Part of a small language model's weights.
Size: 10 layers, width 384, 3 heads of 128, vocabulary 6798, 23M parameters.
MLP neurons of a small language model. Each row is named by its layer, matrix (gate and up: input weights; down: output weights) and neuron, and shows model dimensions 0-255. Each number is 128 + 32 x the weight over its row's rms, rounded and kept within 0 to 255. Numbers have three digits each. A neuron's up and down rows have the sign that makes its largest values positive.
After each neuron's rows, "fires after" lists the tokens most often just before its 100 highest values on Wikipedia text that the model never trained on.

L7.gate240:092129109156136143105085125144088056127142141115171088149121135138149146151180119150104097170122165171141044138111144124092115152077140170145134166144104137097114164118152083135143129170111173175124140075113114053175087146126154113161204122192116064142074087186068149089154158098134050138108148098146102144146097112115092134113162085088140143101111145140122090100134100120083113076093145135117070099151095106096116172135131171093139153105155171141039113091118177107161066166108162156144195123174126137140136174215136109109135162133129109205079158119186118100107151109142104114144142141062169062084163135124122151099082099119146151108105156111155113157119090109170140112131146157142087095124130101136112140187118154089122122142114125101166086081115141137140194178159146
L7.up240:055101127110144151136128078090191099099110115102138102076120112091124096114170140136072157161128140116081122182177197091164132190150143072139179094030084104196146158119130078106139069083118043153147115158093109104060106153131130163139060131138183125162144156189110146120088143110136155141061078180125121118057151162163107090081084103120140121135087117148148161098188180175117140144074141122155098164153135148061136104149131113160132091185170082130109088158105170141128116113143105152125132140130160112098113142104178121155069156140130110112088144126141139113110163087141065122149083164123129103111138170163112108145197123133151140152146150111086112131148090123139112131222121127127084187084104104173126116155146141132119113111135196073164116141146144096147089167189129
L7.down240:067161103114166118131127161181113096136079148071092118130141129126134117128122105147140142170131158193141155167106103148174118106085121102153154178131163080109129137122092060103130171103089158176151148062120111165130113141086159082145112156209135123126104133141181115149128179134125111128124141098115147102100125132105111161139167109099136143108150122161141026119145138114093123110114125175085128110113130179112130054130115126082145141104139134136104077090130126152146086105134151137145160100178144128116130162189113115135106146119124147170076164131097115142133148141128111085172102185156155071084160220130093104109139062140148142142065139139189151147146120146111146111175233077124122158125117084109150118083116107122149120133115089131147113048207099142103204146136153
fires after: ",", " of", " in", " and", ":", " the"

L7.gate389:108131035092114136112149193031125078101115089079161155134151186082191111100130127119159136122147150134189153064128081121117107096152152108117110126118107138110084117139116097108138141169165116165131069150045146110146147052178126086134116154191144101088135146165113175133139126120136104140112095081107111137084092172138137159110179109128134141108119147081119148053133145182127175101124165155175013118143142143108112125091134149081091192129104147081096136098137157132086182125108155125134130133158129103066108138112131176132062144107146071147156181100138176079123164080133146160091135150151170144096183088158159147135068133109099088170156149152142102114134157084104159142161129194123072124161114114089133205148141129140149139151137101145076127110151148160133162108066100
L7.up389:105130166085137108142144170134136166119160118142155134092137132143150145089111169184116148160066189108134175102138175127223099099091000147178084142118093174116135125105132104106148130065070110145155126136167097129107127125142154162182093098121071134142142169146131168142099078169136145100082102132064143143130137112158133166148155168111115158131154140154166189154123039075149137089119089109064135162137093110146144143199117124117142177123089154171080122101100093095122120147144106130156128153105071118105158184159128106137135076159113081114105088134108118167113074079137119128144146133118159186101111113143076127116157097139113090107067160067044092055155105146168134173130116060107064211142131051094134147118078150134071087100123117118118122133135132192097097165136156
L7.down389:158115221161090150109178127144167100112113171127079149134126067103162143133083137100130128231136128135123145152150108000140091127174158106112082095095141157138121136130128098101122125131120079102139151144101071168127113157151098094083106130147126148116137117102168113157150138146196098141143118089180171099132104140148142186095130146149152088084122090074150196089109121149100124169123149181097147179146105190195145126130082139110125114163143135159175100138147121170071108096094089143170132162115135121084160145115097137125088095073128167170115151105179141132148096112107108132135102145020106144170145096100147143113088064155086136076110125164107107131125126113118132171122153153129098084130157095121162125131038083184101138103157092148154131156170118162118124120099085
fires after: " ", "=="

L7.gate208:105115111107065172104101069115087109127173133058141118153173114111160125130149112086097104174086129125120122050102104123122180089126171096100092052133117148117068193102122133149074110096145128089132073098110122141054120143164155129075157160122128122105096116135117080181071090106132140163115113064130147082179173090124113076129152115106077166169110138137120121149168129166167132138138091089160140151090156152124086128093163086130138130076112108109142136141138134129141078150143073122121064140121087126103149123122080113155084153133175046154123138091189165069111089079114138084117143117177126122139202126156120097099133150141070181147127143101104097170079171085085088101163173166126103108126123117171117070126126192118157090134132150111099134186153167127121145152152087
L7.up208:080138096126134197145149118139172082135103107138102085099135128112195091063101157102093143136105109094152126027164142147170196152144121146131154109158142170141094108172110120104149123118122124122110061121140149129094126145184119114089119142166117154112127135132106165153152107144155149172158140188147129062098118191099204171140130123110083133163155105148120121107178138155077065139175072122111146165157129177107153141163142143160111134105139138112093107148104125138124130078145123109128120132140112140101144147180085156120123146170087087150191156118100144131079087126177126035155118121149170089147137154129127126069162136067087117122190125155150134072070177158097112085158140141093132190055114100121128117146143154175110140151152138136170139090108125082116140163126025
L7.down208:181181102175132122150149124062162182148094129160126123168147150174127105123079083169147172087101144140098142115132130054144128124111178103128152153092120136133180095133104112121105131136108124136120157188109115112092162127115150116113119111072187074151160145190120152089116174078143131129205168127098151147171136103129151115179102100061183134100159094143041122139125120100132147096148170109116116108134166111081121091146131135117142113159174186170133182130085121132116136170140157104069137107102109121126088167098106101127151130105080155119147133108149114178131130079120136116120139145120165171019109188108094137138141104136201148102110128129095094159140072157131169165100108170138084131149161173142108157169111127139073117118110092101124124111154045130144138077157099
fires after: " |", "-", "2", "B", "6"

L2.gate878:137113134134129138150128130073128049113116113157093158171154124101113091124130149092098157177175086127100190124140115082149139107087112183098097098149131111127133157157095152141110135113107135121103120135144058090233152124106109098137104132133124079122126202124118196100128157105145139099107109110149075086129162161137134137176120174112152175136119104103129050109173113118059096106077136136170117096129097157100028095127120143108101150140129130127146141136105166195127049120133136173156079135129181123073142105054088122122093092133128163076128117116121127071106109082196108118118081120102105140048096116067135130104100088132043151154057170126190071084131166168084126161134149157170139129108133157130141187136092137138083109116044146128125083152126116158142116119133137
L2.up878:163133134108138123087077129128207174137110119147161157092101090169158080152126121190133148122191149107153105134129151119126164130152100155138096170175202110138126117099094102125118153117099136065095127098161154206114159135148133127148149173170155080126102165096148151149121104132134169174055135165157124144102120135132117158059142144141086165184076115126106141128161117129200098101119101141106157087117067168125092131134219120130121119139114125093136131189205090044119127108087143081130110145133153143105122130164144096077161157072128221134209155156084115093109169122100133142131213121183116164058144089111105163134116125151171091158135118173101177092124109147148157170114181131078127096109132166151140136104103144142076059150135068080084157174126144078103102133134066
L2.down878:072089136113126123139125142132171087221142170153088081128127081119114118162143146139202101072138129136155153091120126126161163144151156111129194078143068094135098175141133148112143125164132128140097192096155135146178097157129129133115092045096137123098151125163167063107098104146127152137102154075100154111131142159145126103104139132043117170108143085127152167096149146155094146117144149122122136110159071165143061129150179149137077186101147086156149145164089073122132070135137074073137148202131077120114133155092093107126133153167094133116130136142129135101118127144179133097146184114139090151107067110073108134188093059179106131162146130078094123133151174122167108144104103144157092166161176134067111141170153124100115128195088145106144110141128176095137063135155118
fires after: "M", " m", "-m", "m", "-M", " M"

L7.gate559:149108130151154169136123166178147144147091152165124147114194102118113118091122136118131057155099107096056141163185122136104179095133109144154091141101157146167152129141120135112182129177135155135143121070070095151116140074134150151132153163105147146175142163111089118122117101129109141153139178103141114092129082073099129125121144078195099153167132127066098138077113150128043087139148152137157139108145184124151097081165146105158147067156156140139132160107200175135186186113154158183123081160114162127171132058169138183053125129129148121151180135169147090099097157072119120147145089094147102139123127149143098168143139074085117170200139163134149123133151169090165106122145155077163113157085180158129109107192123153092099208145165161154063105168117127152104116106114131
L7.up559:129146041127164156185109123161152161156102157155142120127129112114149186093136155164180127126072146121153088164153133122137157087119066082155139083088129086142109089142142155107129089131119173124132122130111153147137131167085201146136150109161118101152160143138127059131215108087138172097130077155190146075098129132164092081128120130123141147130104129136105121134129131091097138130135135127149138090147115070136131147112115150147125081109142101126133167137121130073140087098163082146161103145110105118095101079136215121050185126069154075193111143104137092101123132105069085172151131141093110175119091139114110139161101173175147095131103159105181107137167116160103070225111132116128153148083186110107164164105121215135097179079159134154086154135106115077129108148093130
L7.down559:139196168220139099126162150097123119121098129155088138146148134197113187134109115109172159111177119093123085108152086085172121104123145099096141168089082114088058151072107101143126128192100105099088140122122140155109138125096166104119076103136155086103202101150111134115137126163158111032130156132113125149110120123149154152181113136088170171152182103138098182155150107104162056225131135117081091120119169111141147112140149111114134150134111103123124139096138095125108154154123201046119181092119127132125137130093148080106179105107116122122110118102112069130130150072073165120112154096096140134068031111100117130062116127179156081101090127110102154187126100165149163170079109121070120057093143145138096094125146121137135076133104113137082162119107102149167080026149158
fires after: " J", " j", "uk", "g", " K"

L5.gate507:063091143126171104170119170088100073143155186152156108095122133096127126126167148138050132103145114106121131121126112108099167104173136110109146111111154111156128091167131118084103162142131113140146089156141133129174140135166086141140125109119169113150107143140109168188165158069131119123159154118167167130088083190159163091107132149123066152082135187158149090148165111154193119125146099093106056147172168078178105136112157153104179120150222082155142196136113155174118117163119118097140078157131117136101137114118119075115117181090113148127083108173163113109121123116194134061168166125127118133166131150133074173087117078151081125130157127095064101037091096121079151141080163186076102175149091115110137129162124153128113173127202107110147139117185086099152102126142121
L5.up507:104132107141100137114126201005132126137060142132103108085138059159147114182145137180135096140127131109141102194130127147161122102139176109082096115144062103140111101133140128132149145131131093165150168117116137107150134163123127080107105119090117158125117119141122174132158058127075128160153138130135114122053144176121113126163189087119135106132131167156096151109113132126110088090159065064124083135113158068164098183096124065070040110168084092135100109114139113175129129119158152085159159086118150074078130105087135133093129111155125109134172124169118103094168148108146126137210091191158151089117110100145136128071118138140130128097088080127063067156183136193099103139166195089081085157144096112119141126103104143135134217065163090146189145071120122116087123143129131
L5.down507:123175147190147115116169119089106081171125123091104137112124178086098157165166141195084129167078067072151149156180208128190126107134136044136139111109172090132176148128139139120145153116172083178174184163069058143093183172129139069155146106157140150149181138125125087146112149147133085137191101155199119118120147096121108097128135140160110116102133131102156128127128111123117066144141135201193172099151128115149108121115134133133150205150114154114198159144092120064135099173122054104159084069113181187161135119130162165158118103135141139146081111081119080111156127108166098138126190118126089100156081142125110137170132087085065152132130177141111179165114169163115117103129145200161143143087100126140149123187110154120135065185145123133096125155146106116134114126131103
fires after: ",", " ", " ("

L7.gate459:144092083092111130152153132117160137149107109155157109177108115099131192087094128133105157113081178073123110113153117132097118114118054125135134075133093127102109144074127137133125120135121176111164118160085117105139132096122121182093169132107153180096158092135046118137077065144177127122109113094139128052121163108114147085124107082109145123151086164084141134101118091136117136167139073148133142098147130158132122134100080103125119090153116136181156134093146132160152168157132060104121154164110117129102189113162128099201121130071113145170146081147029177148107098089148152197228136164099143127085136104168171042086158124116142119110064143108154110117175119119152092129156083101094133127151082185133104090094145134111175128125111131077118091097155131138125128141118138
L7.up459:169110112106114137156101138170037171084155121098122143133106112182111121090083084145141107173137162194139154165130112113125122122125116145100122077079126156170108095139075137134125154129107169134142107135176109131111007108092144154074122145149120152126069098101144120086123150137160170108084106112109115113170117070129151120145112105130176139104175136120135140182154127090115185142084108088155171137101116095091049162116197100141163131143128158109182147120101153194162126182142112111145128174108134131126121071126170145117142105098134133097145129107060095116143115121135165127093148219099151155145091126170134123136122082165125140160110120091127130179130093076142111159179118109101156125169073157154099091119101093104115116159141128079116127129158136104153164201109169
L7.down459:133143168102149137183152155205098149187142155148137151117133101072131128113164135117151097146061121123177120165051131160073161193146167145105154136113175118105138151118171103145123078145086069086095155139165109139180085155131119095124112116083132134139109093103148098193159117211063107126111145158173173142146176150082094059170126123116083120122150162076174073160174145168087084137140116145126076104169156169147090142141118078172111076137204089078158150153145096144167110077122109164139112079106184118086129140111219148118143178103159114078125119130196153199122138138133119222116138142075175173122130099166084118170144150063098112100168123147138135094134144131144178093118141057069064160125158126164121100145090199086141082155112119129190179144139138094084159165130112
fires after: " ", "1", "\n", "|", " |"

L7.gate821:111092147118131136089095069160141094103061139097125154159096122151150120082147129078165101125139138123048107115161138110125177144134132147083141099143155109144156146177178101126134177097114099168123084109123148127147088121182166164135081056068151159100082137109096176177141095082178170104094128146091120140078100092079142137094153135159164154150062171173146153132169169132115130095101115078127146126144140108114157138076152143154107106089120157188072186133145182156155123117134089129178118172137112103172179189178194126054081117154130131134122086139058111139120168151142042072077146124163136158216087073109115155140178157128164136144106148118153190165193131099115113159158076134097121148044086161158118148133146132102152146163177149113103102153120142186144171178124156
L7.up821:115133162114140185146167075116154113128141106151112198148141144098078108066137131092163104131121146082120155096082134113095150124153116213092171080142117152131160172144107108073181139082122125131109069154150158148144113108138170062125085089096101129147135124167087088153153151183138161143179173097131112138149143119126081110142080152142207125150127164112138136143126176104082144148111102130110097141108131128137134052053105122101156084121164131154187087180104147150115101120097107119142142122146170150206132118133181163083096143144104051101127108096145136128144140138125099105115076179103054079183085135147149162134109146074182128125170121102180104148148087098089128084155088088114089141092098167108143143140115201105125123153121130174078135094106088119116123079145122
L7.down821:161255128223074130116118139082156113104163094111098127206112147142149162126150103156190197089166125143198122098164119155113110130078133105089095117200113150160145124100144139120076137161111174194105132110103127112087162192160143068137131101124145070158135091099159099100147117155087146073184129115150152130160139118196098051159121184102121116118234135142125170153154112120113094111118112155090136095135144063140114142152132032114176132177109091143131117045104127147144123161104120121138152013141113098134133152109157150117121077082129126155095115133163096173159134130140116124132169183124122139162084122121139130109098176177146129145092167155100141197093077172121144166109164144144115133115142166134099103167155123104157083080122096126135132161159117124112138099176135
fires after: ".", " Saint", " St", "7", " of", "ar"

L7.gate398:146166081183149107108076147168115170091074112074126098103153125092072100088149095126114044120153109130115116152110153156132173128165132101132087096137185126141140154096162156124187130062150103124119157135140198136141149113171086103142102153088114111197108098152100092085127148102081166137124091152156119165102184150151108151116084153125199133112137151117120109117145141148072072180119086139113144124135091158166130113160200081157167107100233145120122156073127139088121092127112134129116119106064103134127066076173100141044202181080096096144105175082094127162171062159137103155134131146109066144160073115141100166195116153126134140149152148037190163172152100160089126105152126111138112133175134114128125163119087132137185095132129142127135136178141111176099119154148153
L7.up398:165069147098102168130055160161149173103116153109097128109102138118084110080148168107120025110159114089114140124123128135077172137072131147125118178115137147196098116154185166162147118177131147184091111095105164176193115097128093076126108205116159146180132117091065068103175169082123114134098084180101152131164110102116182102088179069127162104113068137111113102103165117168099137054092105078157139151123067079155073142129142143110124100101153134074136130134105192122156136123168131195151166165142104137155105118116133128039119156184133187137126142102145152093152174155168171106088181119157102116163117159150142159113144135068148139134105135084116189144138145154148143156108115161162164166185138119157125185101129133072135110118126188157158111082114115080196126180156134
L7.down398:133180127143088071128184159144149137138146129166103131174162144190142147153126079117166147105132160187114098079187179196122096096138103129113133138129151090121158094109163095116158111125159147052053205151164115174126128092108129116089120106140106113114187099132164092062095106191110142101130128188118152109144100041176146132184162132086166172105146141165179145115135088133109131133117145165111087143075115099129096149186174126084170137129087128158154130094061125148065072145063165083185111096148066091087166173085098146122145176124122096104144105117137118150124141064086127110131124089142126083069084098056134104088102107148119154146141104101101080156151092102146137138119120174157114143146125149144153138121104099153112130134062106149122122152139137153129146103143135
fires after: "1", "2", "4", "3", "8", "6"

L5.gate631:153104106163182142114166148132094114044160213097137165074097163151134160136124147148176124118084083100135123109103142102100167079128155108132110100105121118133112113154122208118112115141111116148142107163150119091111127161133136090136169076053122193142165117079133175100157138144171101166116133109108142126134182109156116106126147128150134188118130084129162065159139144112179071138070163179169036083099140162204109128130155129095150178119203151133106121085132193112146116132125136125148190142131154092151065129147125118153094099112112163165209081136101115150151146084121105098158186108117126137157114181147131160152116168125142120153104138125107130177188144157098108091118165161181096122097181104126081087120164123138139161143160124044104131112117097158131127168122226
L5.up631:134140121121124119140149172084133136089176136132073093138089163129120087111135212127127143115073149152097123154095154149103151143167119127116109200078107114110152106127137176078164123087117129168142175123168160136168093107140116129188097181127184111188092137129113096120133119161129111074149104136092182136128123138154125027104096130094131102116121092086159106122120105182172149117154159171093102136158107134105101177112097155101129098085105098137169078125127110111163081104107067139121095138123123125146124140212108147114097159156047198141143134111124196100193168118112142117145146174090092125109184124088163105216088112131107155114080160138054123100168118109157124193110144148137194106143142103153120095109120175156169100165100134140131137181090051122142121129113110
L5.down631:109107074139167128130107127171137144142149160173141122090087069160117200177164125105131107122164152106156117128130169131114127076162151125164085139177072140160163089153175107098124156109113143131141131166127128129067123231204112156096151139154155149166097102204144112170142084136087118082084054161130138154114130136121132134044107110170068122134098107133155131130087102125152012144076156099106145122143154051097124121197096200124091121107157105159144099066088147093047161124118161115120105131153115124051133123138090195146187102122132147124171166137123095098155118112104140146081155157147166062141137128140157131146152135149054114146187104083159109065141144116145135127103127115113129135122134121134135098142169124126152157093104123146188072143192149109105088110120134
fires after: "0", " They", "stra", "2", " "

L5.gate493:172116148145165107159122141147118121146110111157158116086134127108112096156131203115088151121113130171099148126072151120148090067102193114118136140079099129146162137119174107137121186137088102211132162087116118147110120132134113142187114120042248086105119129154159135123203129131140191134141117126132129128124112178086157153150234161178119133083118172185124095110193117127127062152141071160153109141153160064169144114079171139089149128080097130081112109103159178131154073187114133136033123147144151152153115112139130125116093118130093159146110110111141089127138163098143120133145145082124073129155117120113125162118104179117117124123131078087146093181087112117121127093115158120131059163156078104105079124085111110086110200115175112148112140116114134114092102153155124
L5.up493:153096128123183131141127179160084168114087160134125083136129129074148122157149169116129122135155115088089134150127069129138115069083164149159140180181136168134164124165202083079146110151083077139160149197162082133080076152088150129135064177141162168118117110137143135130141062128121127171134107168140115133151108106134199128160121116150115135129135140108165132098126123137149158189239131146105105103154130144128180147061113129074114034102126097160171102105104093110096132159156102161124135112124119094143051165149205097170180124172145089138171079109120154128170082112140123104103171101098100092154111122161126175141099115147190121161150143160070066176155087105208192118154126108148127107070124121167115067090164124183156155113131123104079067140144135101125119166133161
L5.down493:073213174130125155115098118111121079102070078112146115125122127120099137102108121080145120089104122126148139136152053141092167165128097100124137062057142087128119143031130119074101083148179182112124170134134076107097181126124150121153164130148070160104109181098122140107140175108109104102112127171133151075098144141163151085119091155117195109096117130139151186092080108134094192102146105192161136119132130109168192101124197178161107101139130124141100146142115128208053125084158142102208115049139151168127126121112129124056162145141150127133160184074146140164112093143120167124137134106171142157191125137125111074116164093114158111080150142133145135089163139133089155159101092161170139148147146154109107104166117152110043114098172111134126175100163150179131198089131130
fires after: " \"", ".\n\n", "==", " (", "==\n\n"

L7.gate513:177061134095165180125118128131089118152170104114093128101133155150171100157121142158064142175093114106149120130087119102140108148106156106128113109136080126137044129119131122151189093170162086128143143185177152133062117139176119165167105083063139153117123167137085132139142143149150123160146125071119164095162084239123168090170115126131154176144143138124115051135120158121178138098095126123120139127185157050099156137093111112100079211162156156145154148124160121127136144132140093121133083189164102085141095120074117143153126181101083130095156094134155078120091113126144143169148140119099120094080125139136131145092120139117100148065144197091111127122194121139118178088123129090120048140084074077131090149091123142086155118102146128127114098086148139102132092144175100
L7.up513:170130143189144176135030139091148121081147060077125104139172144136119102128143180093057149120095092167133148119189151118126125089087174138116128079163124122160157041124189120113156132162127115133146135132191151082134120131158144153084130107140100073161102167083092159099138106129135133177058117148097106090129156134079144157114087126105149172104095164148125076129064223139130105163108167124133141141105145068141118137086146114124132164060185106132118109130091079106094154133153105140071119117121132127187178148098176134161135124113137066108143111097127136173114125116185107103119183144132171126122097160127167114088125114117073179059127182151159084122127077168155086100126116141131160178127114156137132106129141144105215182163186141099159111135128140085094079108148099
L7.down513:122127173151071138095118066143106123158162079113139125167133162078076135167143103203135119125129133151137143101136135138161099158105123164160078154070053098113160135117137111138137204129143107178152130124154140114121145110132093088177141138134130153125141155092101058109121103173143141143112072142109140083141072107106085146126129087094119092095088118121177064139121150103096185066082135147080142133130147201086077183092140140111140134112106138121129135099178159104144184122159118192100107102124043150117119163123127130118133115129103152144121081115173124161066113094163142189073133122091109177102132138135123132139122107064130103100173150136115107101167142144101150131123117108153131165114163172071120137095144103144143089156142113181138167119129100153191143164142132
fires after: ".", "==", " there", " (", "-", "|"

L7.gate969:091141175109081088182143115037108103073129155135148104070100124134125146107132106149105130093075105124146116117125089130165085159130141107164108126186161152147156087084087102205173087132122134130120099174136105140079141119118174159136148160119153149085132157140144191102143164149092080216127136127155139128124126151165152179115122154142092116167168105048138127095141102143118124159208171109139166140137112136175134104074111131129119150116130163098136160121191178082125173100089138113117142114127088076140067104142099113100160135128135121139172122151151110171049081084187103137102110147106094146127183165104129071143076164110133136093159164159148080066145156149193138083150138148143106081170142112123139119126149089124129131129078147152083145152148144110113134140101130
L7.up969:114095156109167141125118144114088087150098120125130136117129113140165145198086134156075170149125110135127120128114115110163126151153048188155130062189090096157152126108134106183160128144088134148206129157171096105124146110130192126168152128129164090134125119180095130180180113118126150117083116081125123152139125104159108169138150047162103095053171070112093126115140126174174126161151114126159103145137136172158175154047084127073111103106081147107088060112178112134154072122134102129119078156160132128079096149128047158120088103163154111114060116112091110158086180109143143111164137115160127127104168112165110132095156134115110083116138144165115154168134141141109111116115133079091167096134133123161162136064150108146115134078144149151167082196171153079106088155068162
L7.down969:143168108189112071138135112167102063120118158128138110146124106189073173134132091125181169127081084134047099141094162086104061076114096132114094098113100134101210084136127122077084158140160139109041155130082155113090167130117096095176125130136152113154093108054161097095133118109158167108160081189135106108124118069131169123173136115130160197137100105138109138151133102093177081113101104128137147129140145083149133157181161053119138113150116116177122097112092110133122129174145131098157077113174071126148135112168113119156142152142132131111151112092137095112190143129136135123092174147158106087150065141095175129125119136137190083107131088143110127118090068110145156103069145121157100085119099132196125150122157110185134123155102128226129103127172136191089120126104166
fires after: " −", "5", " +", "x", "2", "ins"

L5.gate846:085087168133197143168161115081198088104097127169179121145070137100144086121136155098125103158107075123133136169118167093134109095158097156118089118087069070098124157092117171136158113128100115136113098143156156108135147142121137115164191067149147081147162092160147170142123147125190118161107125116088164080045212119138133118122145117149173169094134125129152135105174094112081149158037179139146157140156173138115159173104098101093151161113084099126141121119147099148184101133127174127134114175101142109127076175128193113161110148111150099139107160133109190177160125151166109101124102111140125144059180156112108156110100106094092120069117152156135093118108106157126164144188144064096103113086156131157125105169092153183075116146134215123131075134138078129097155146118170
L5.up846:122116145124163184119135111172123101123124165191139109117123175142138190110082130131143166147149109147133119043127086120117100119104122128126073090162145027092133086129124171122104144120130114157188116140155046075170062076173099106119139117140112173086105122161114071072135156168160103071138174221118119139184127121135122109168156187098151128150156173158175082132128125079120148175135112120136112149174159127140139142112136123194160118101101150114120142198142160207141141170129117092149103144152085177121137133110097093160126143144089117074136186120127146122218145142105099148116151192106074140101093172101133128167152158119114139090150111121071132084147183135154127152104129196066145106113063109171095090158111119132130150156168129167161121130086105143106156131144138
L5.down846:139175179132138094098144151075118121159129124090074150153191111127125091132153151125160155140113169138125115113109097167143128100137118078146118133156095142117108118081113164123126128146126095169141162078099094120084100096060142174075085113140146103174136160183185103116158105159099072149082088140152139155156028166131108126125086115133099129150076140152156093111055122105133088127104142107130139100176094091193123099146179102191144179082166130131122092156144083163127126132090160080186203150114122134130150138071136184163164173202153094092112068187168129156129114119067149145137106099149119123114097100152157164153152121155108131129160150101117178056159136110087171145122129131133106158124156143089121122097102154113130086089144108127175106185074159106154203124158076
fires after: " ", "2", " on", "1", " On", "On"

L7.gate285:116107160112137156148137126128207104179127102113142133154097155161112125171099158114144089128140184131130141156171169125102119145112124113133149118144180106114128072135102087086120153211088146115162060179144087156117103087142065120098107153180112142126163114100113178106114093086131155174104101116116118129091138165095092159109064159146124124120168116151133180122146130106102143141057065148165179148109187097129125117105097110185138164107104103171104124133086174142137121134115140138081160152134082154161122118115183135205123130119154132174102091099043116156103022141123139135164086166098118126122192139100179124094135157070078124093133127151079105172169124095195131125155152065074131179175141108126110116125173126136103124141185172173153157101161171071088107112090065
L7.up285:110131158130144190128121150125139116184098131134132135136082155187084173152127091131129094114150140155087129071139149122134134074155132096115111076076107099176116114144109101055078133144128195088111119187117072111113162129170106144069113091132162168073150174096131053176147104111120183141223106133181101174171078116043114095109124148116146108162127101086150148124088196145109136092162130077163144104149143119156108162107161118120125130103097137134124090098146112156190164102138111185166123126117114120174081115112131090120130151132111208177099144119079065129164141116100126107136173116093165148129144112169105104153111182081137104090113075096110160135174221119086148123083111149119086086125174159154079098099110114117137161086110155111112114187084098114126164080103101
L7.down285:169195115114104130130137133124085130105181169097065074155121140086135066073096117149186148127147147088083140145102115084120146120118098082156143109165153161124136147108113119162153110093165101170127097120117177113062102183074134095124097079118119128104108167129186144104142100109131076091127203110141110100162189118090128117110133110063153129129121111087119060145167104142117106093184129134096093160180132170067183119148161159068118109141113105098122066124151092121120117149174134116087106058094137118157168151182091113144113055100148156115167170130115107161149132111127122118088131124092167132157142108159116134116111122161110150147110100155174190145080082172100101099108168107151088145162106147144168140155102077085120110156049129037094107104151124206150053102213142
fires after: " on", "\"", "On", "\n", " |"

L7.gate189:070069085100215178158134133146123133164110138152163099043126167135118122163062093159116073147103145123147113154095099134116139133145137153129151150145157121098121124201142097096143111106122115194111140108140079185127131051147121095145149147085126172132097141127166122146165142138177118141134131101175108148150119119135147155103166110167146107070166133068138131154101189212108103202143127115142085134168097108128110122144151114068108126152109102104127117106155120109131108083196132119066133148104118121121092089102176130148117056098109106151105181131123073105103166128073092150144167125121142125153133127140096184145147163119104137122119121083101139090077105102101134129153202147142099146102139136110176118166122108158094109096163137143165151089118096118113097168153156
L7.up189:140178006128145126145121122143120149127138143089157129135148126124155188126164110129146113109146131168107159130127146127136163112150084138121078131109172101185181163162158115152145067120177146147122142150110111142169193161116140094125163174125142162132132168117120073151117143124118068143099089149193145132142099109157121149178139137137187110112105107096120153116133153142146182137151128118108071116151061132121127123125209153111132092174130111167140141081178151118088123140182149097126149124127144122163169096107112118122091145133141136168050188192162150104127123168123112117130162105126148146081138090144065162111145119182175119090130129070185143110154053124099151151087146130110127116095125107188137156173079161072128130102155119128089116140132097196107074130103134
L7.down189:152186094101095175113115171171137149127073110115101125122153154118172084125144139158127162167122140119105113170103121150171119220125109105104123131119130123127139149121141197154134144096145122123192117109120084131131129139139114084169154112137099131114183105152118086143089119159061068115138185134125143122159122073110126126060138154102141130107111136104171174165095129147161139111151144163145127115029123189165050088123119071091123160088124110122139127182175151093174118169193175102177152040088123143154112105115133188086128134179175153155114081157144129117150105109104106128109089146090053082106149143088098143102156134088159111126137195075104157148143048116115154122156090125158132104101205153149152090092131126060135074095170114114056162110082143162078126133162146
fires after: " |", ";", ":", " minutes"

L5.gate943:127093143169153125125087131138152140221189100117112133170151142132104121127113105116136126127196117129174126122063155092163137117087107120120108172116135144124118129113119119129133048090048136095083157130130150113176170110149106113165149060148088197108083166186152160110112155125178123123145056140139139100155111178063119117130134143100099147074099129111125086160129130115117137103164175145164138137175140112163096133101135149109155121065181144080166106069135099089125146130095166130111115171117121111186132110114150096158103082135111109142158079120178087125135130087114103144091127162131188126158164148159113135151156075050119116068166104097111145153117112102143100158188095131172117131163123106119149136078116088133105190141188100038142118136110134167132095183140109
L5.up943:170126076146126120093132118112107117083091130110155127122134153130150055146104126130139126133135159123114111047093087137116141111110154074145185160135154122097143161097185117130145171110130092185151193080115113139146103123148144177125131114114109197154075131202169114103054082153147102195122220161157159139115086148066160100114126132109141140158148134103122168124103128154171070181156064164129037139129074114072154129071142138117078136111173143120134141137155113115151155051117106120056095119137157152198132084144120136126156126090168131113096116106116085057176154088145161078144157194127137124120139134044113097092169099113116080120064181117112129155110108185124098097082158096135112103159092143098155132118130042123127132120127135067126166112135130154148091141059122
L5.down943:124200140111086111127074132081161126085156182122128128174164120125132127113157147132094150150139120120108087163108153169162158110121137146163118164164104105101090104147122123165126171202091118136152135058183087118122118152126163137099147129133174090102140103150102156138108100157074137136109107061072108155098111116114062049070148126136147144074104112085071136022175149097083146168155117184095130096156123146135181101116138141135133129166117147136106178182143115127142115159160125107092177121099143126069115092149112117136144089100119091143109132107142155097142104120130107109080127106112049073136084089113098165094115110138149151152144121125072151164104136159090140117139109177079078177190122116184105162106179125087154093067134164107114142114121087181156121103161195
fires after: "==", " ", " |", ":", "===", "-"